Part of a small language model's weights.
Size: 25 layers, width 256, 4 heads of 64, MLP 768 tanh GELU, vocabulary 512, 16.9M parameters.
MLP neurons of a small language model. Each row is named by its layer, matrix (down: output weights) and neuron, and shows model dimensions 0-127. Each number is 500 + 50 x the weight over its row's rms, rounded and kept within 0 to 999. Numbers have three digits each.
A block is one neuron, or neurons of one layer that tend to fire together. Before each block is what it responds to, as a language model described it from the Wikipedia text at the highest values.

Transitive verb endings
L9.down64:612532608458551424542401488453489496497478548415561524490526500627508487483504452448564446494499498601575479507573459550539526469529530529503518604479530479510559435515541473488495566444536511541445448459523502430574533485494511520420437536531496511469570366418465490449586526383528408409489565536578409492515502545521509530477442563428495498551519477472535435458537382508530429536568
L9.down129:539455585504470413509543493472438487510548571482524437550461421631547531558471471504494461438436538574497433548541503483580552455530432476607525426544570409441549512540482545564517472486443441530485590463530506451584488619494539419513542543495489537436575503397386536448561521543470455474507497527467495524557420571484449528556538561510435477478445595550528500543549495535530466521523
L9.down191:513440524571511526460530426471470371480553427496524577543574513484456450478507447480608599460494442485368520492513446491482615574539507558516559540439434561413463522500523548502564528542475486620513497525483492535478440491504427482449464578443546628516543464479536354454421546533506496524468543506577426476586496380487516498454519486498562477503530548493482447579573455468515451563478
L9.down242:493521532416500552537537491537477587468489480453620436521505551501417440508506497521577489499509431566440543432600498404611468476506464448541538551412502491564541530517548546571531455410485429610491546522552465486437451457420447565570485467465530590517518497459577503545489524487455488407457449486459556460515570550591385466449317474547523474481522545581540503565533420496538456458494
L9.down303:409484517547475555448406613468531470552560569516562465472471569447437470440380474571511491539489535384464523465437420455460501427521564568519498450540456518505510517609538416501521416554408476527543542475522537368470492574436524430503428515589527488558507505568547515560525478581512544558553477466511436557553452485404486473499522479512559437558512575530541406524462566469545530497474
L9.down308:507468574339460526466421477513509467502479534537548545492468540558348589556503553485529473526410545547548524505515503543523497512470544502526489549508561417546566557497433558567501487457525429545421452472484507465460536622440618489546470485450450430510485510532472541556530501438416505532462511571427474550542599587421509510391483418485563459478436501490539521490453489614551415466484
L9.down365:469567449456539456440420567413447548447494500461477523565500494578458535529508528480494564506507496670449543484460493500523505544447494474454500528474602463531512508516526467481591523444517493519523458552511524505453448541489570467467451539499497502543499498507584457599572495539501575417506590473381521579529556437460535463559433486487461480448524492525444468500563534509534502488435
L9.down385:614409515519564457515458537474468446457437520515519491528461453509467538422428424466541517547495426533526494500558448490577493533550525491527582488523446477530421540488595519520589468486541537564527424519472463490489514464520570525513524469458514521515462410592518443491533530489471388505454481518468447608458414386551417505471455463500460415489625498508516452438533585474568465609403

Speech-act verb endings
L14.down13:460497523560478528497533497435493541519498518590490472607464550436559486483505451458535497474466441518514566560581495536645462573531440470470484386610508563553475551411437492592539538560523519617585427456511393502458579488496473577527543545421579419486485488428561457510486468473548504427519470499494563523491494506490489453422505442510556475506412541476553474451424453520467490386567
L14.down51:503537499519601552480509438618435476456497481526477527519447512513539417456505508519483454527558498498400508486510564464485420477519509568472561506495563575467473484479467532567475530499613450460565518459551446488524580465561532489523519549501532469534510516565520523446525489556484531512535542474422480553468495535523460582387445467510587471536479504515581444463470545563508545420582
L14.down177:505540529526523501398510520469503452467482446443427569486421420500522534444527552571517556535451485537487525541584494582455490532568492475512520524508543419388465479477545497421539467528445503555498565486514483433460543484526533475524523481543575478458518466459533471549490550498466508550448480460584494507446503452520513524479477512474416487445538593388492530524524579428512539434375
L14.down222:438476515514455505462517511463533543477562408435463452451524520511485577455556447587431572508509513572558399574502576478490566449424502545550614529492469463567587608487467426460462550578508541488545538515447522500496454397483501522502496569495494656594427455498470522501385485429507461494574449522466496460546400555444496527526551477489542499565531448451450553464533420514520433554469
L14.down347:490583431579464622569537441438546557560510597458536525498540548515543505479505574556446472542486487518466425526541407486526535461537423518514494520467501532447494518540499474569553439480453559474514457474441475469413381434587467381475473437439561544518542468550510484531447522457436466545577491489412494458400606533491512559564475505557609532549563475359518552543462492489484580493440
L14.down389:522460458393450559486416523619470510569464470512554505595548458433527444576506519573490510509455508446450451502481412569504499446533482472547423509517517607486436558500495501518447472500446507570554535474343546365388406598478419516487481493468561518521551601515469482619507512484586489490501515524481588492471492491419471491519517515509621428505557551514514557523487476369468437454529
L14.down554:480521538490536504536500507553501518559529523544492588586546498491506377465462456489539523484535499455481510522513555507439542537573440436499493486503535374474433513469511409511446457437502460522513456443526478489465446528470436458556493609507549519469521510600471575510491397480531465433468468532413420448514500447442454458533506534531387503509565602451422581483568379524445633506485
L14.down566:536492539470559409482560509597375511512508513464547475537480504418377501502556488439451518505546489481462547449476529539467478464552484560516515512535461478482536562545415546475518555537468419537466547433527467511481529406553572457448442586503567505528474468546522558526445422472538553519433487402614585431385497553560475462452533478471529371591472541583550548465398500435553496493493

Mid-word vowel fragments
L9.down1:483499463489456557529543463436408518510462520533529537421457494450443490469568467494574401552428486491552544516517502496432441551486479500490519446598462576424406460440535435456495455506564468423561585458404449516547482484490397503572401588511569488438572449535410504539498483488566506559618431535517495439518499451455575495527542576532511567497492602427522466479475553568515517494450
L9.down209:529479538488478494603489557525477508482428570476487399429467418646602495510528459569464421619511499532508420604416526581467484462470522444536538524502548486545458550502494490500485546547577577583530530568461525475446461470506371453378412499543467471441467537510525509515515472516503537439434452567437456608569414541460592445509463453454487411536576519539511422473506528428451419492481
L9.down260:478458425526496452559462528469464491475434523523466502538550544616481498468547507443484465603450420471558539466458475457462496452480505491516446503526504596397517477512505488429480375423485500562468511502530457477458414376513437506494556502578579485433469560601402488495536524478453514407447426533573550469459493488506438445511539463498487555435520495419528503536535574541453511556511
L9.down275:423437520462469506460483465489480556474595481475549499406510430580523557505599603522457465516457498512502418465487440523525510429528548427512540458589511486567468418524645470472415520433490496558559424546470543472518535504590506494601465473507511405506442536489530541563528521530528496498501467585480481542523478555431502454430482475490482461476486491468461477538430517591471511486458
L9.down317:521534532463446527398507487477554414516489485479448546407430496502494479485495461408497537539516472454565540410563465554476514620528532455558509572479450545544490462504603521503613529472506529485493403513409512547471491497562543513534474525541588464464468537620527369510487565520479520545525501503536451621483484489495505392470408435512503435430491552470526503460492549527452485556463
L9.down409:531542499479575529411557482530514476540570408491526522496554515516444498536493503530458596452504488463514452497493431505494459450582497460473572471430370391536446523629544553510506535553489528482407476497581452395475582523511541535578568484423504475511536481436505415430509459479458533506565488454490524500362435473477448555491600403536482480462445566525536453513522457439507459531493
L9.down492:529497511486481458395363414547481398576564564471580585635518522460530537533419437500502466494440440473423488492519489521453454359559529572618500471562476483489558481472535477534435447442540507436574512605622444523452518480448576502524488454488489474568512502404524507470412416481412482533491462455439488439511474570507424559519583455553589472477481448508615414567495512539460491541524
L9.down761:544506505509456469538458502397473541386541608542579435555523466532475462516539580437511461405492486410460491441477505574539504502439453456478561590417478489504429408404511448509508450472457470531446435419532533507454496564443545457545440441487596507471449483545502565511427478544579514445524494523423441455451561491593488563529477451474451513461587527527528531448558539517491572549526

Mid-word fragments in common words
L14.down22:511482502451533582422525595428482492478555587501528437401468466486541521543448489554537499464481410457529507458425436500486410429552507534485490518455609559440555459540502460503443379468513412569502635476465424519419539549460551564532561464497530469545569508439443566490509526526530540526535478490485533445497423485531514534458489496441460516471496460638507347463538424486481536459509
L14.down49:568454500618496607504590500441505493511468536553587377456465473512593498504438427493537490463421522425558460437427520477575466504583447515602596490560485425507517500522475474422509537429422476486481567565482591516407427487576505619550551485494507517445434497530524481435543472484553537600476449508439433468508556575457503500459483501495544551493369542471575452465467484499360451462529
L14.down50:550513514506473475529594576487523488592532495497544546514521450465543509541534469466551591512546503535539505563431485523481434504566493514565459561433479458540492481491498552543599584461461512493538543493593502436463592452487490479539492502434525547427580496496475483466490487477476537533476417464549554517495456385515546510546478543483551632468560412576508451532438479551475536544470
L14.down78:502448494554491534419554514478495536564447456447572467348536465475623461531449411446448439526543552434465516552454434488489428542495494479492451398466528589525475512551449529559489500443442555465516502498489600559444485591453514503439627455465469586599415483472510556511493407469628536402434414602517495507484567475573461582455515440496461585445409575536382521468462477550419563468491
L14.down377:482501536545486595580540483458464435506426479496435494496457508462542498471438527604477508488463446466486424524535580456506558500508397510534478382438471498455527468480488448455527479573389545525489554578475450433480512504496593482439478508476485564610441517365522667465478612478471462446405520470639551463551515514466497496442560588552496516493475530515475502552429453552548541488528
L14.down427:572420553485581525503604520507506547521605519452520505473529533504476454473437409558564487476553558582539531345503499377510579423529405427482569508385425473537526449464535486460524460467495518493504570490519608484538567398508598498505485494482485505445511469464467453498518434406464481430527512483484551494545467489431550464553539413597591466458474507515520489549521528458544510503493
L14.down539:566532459459446446470416432396412448499474345511540558526479421520613418520526468511512527518514611484540470571567559561562478538567511538426558444456496530476463571525516502495351492516460558517544529389513504488476545489444536478564514488488536524505387515600449505599467542526511495459570516442548525496499467466453484522538619460529540526610380471482528560428544431601433548488536
L14.down627:451485525541572470435473483573487397458525451484477566567559562466525472625505509453573510500521522512423384491501433583437515469601546465424404491486483531437547511477465482457503505532520481560494528521432509512435570645437531545470525482525531434465409480486528522615474529425408569432488464489573534524445507540517494496476541493534494476530508528535403436448425441478484406538470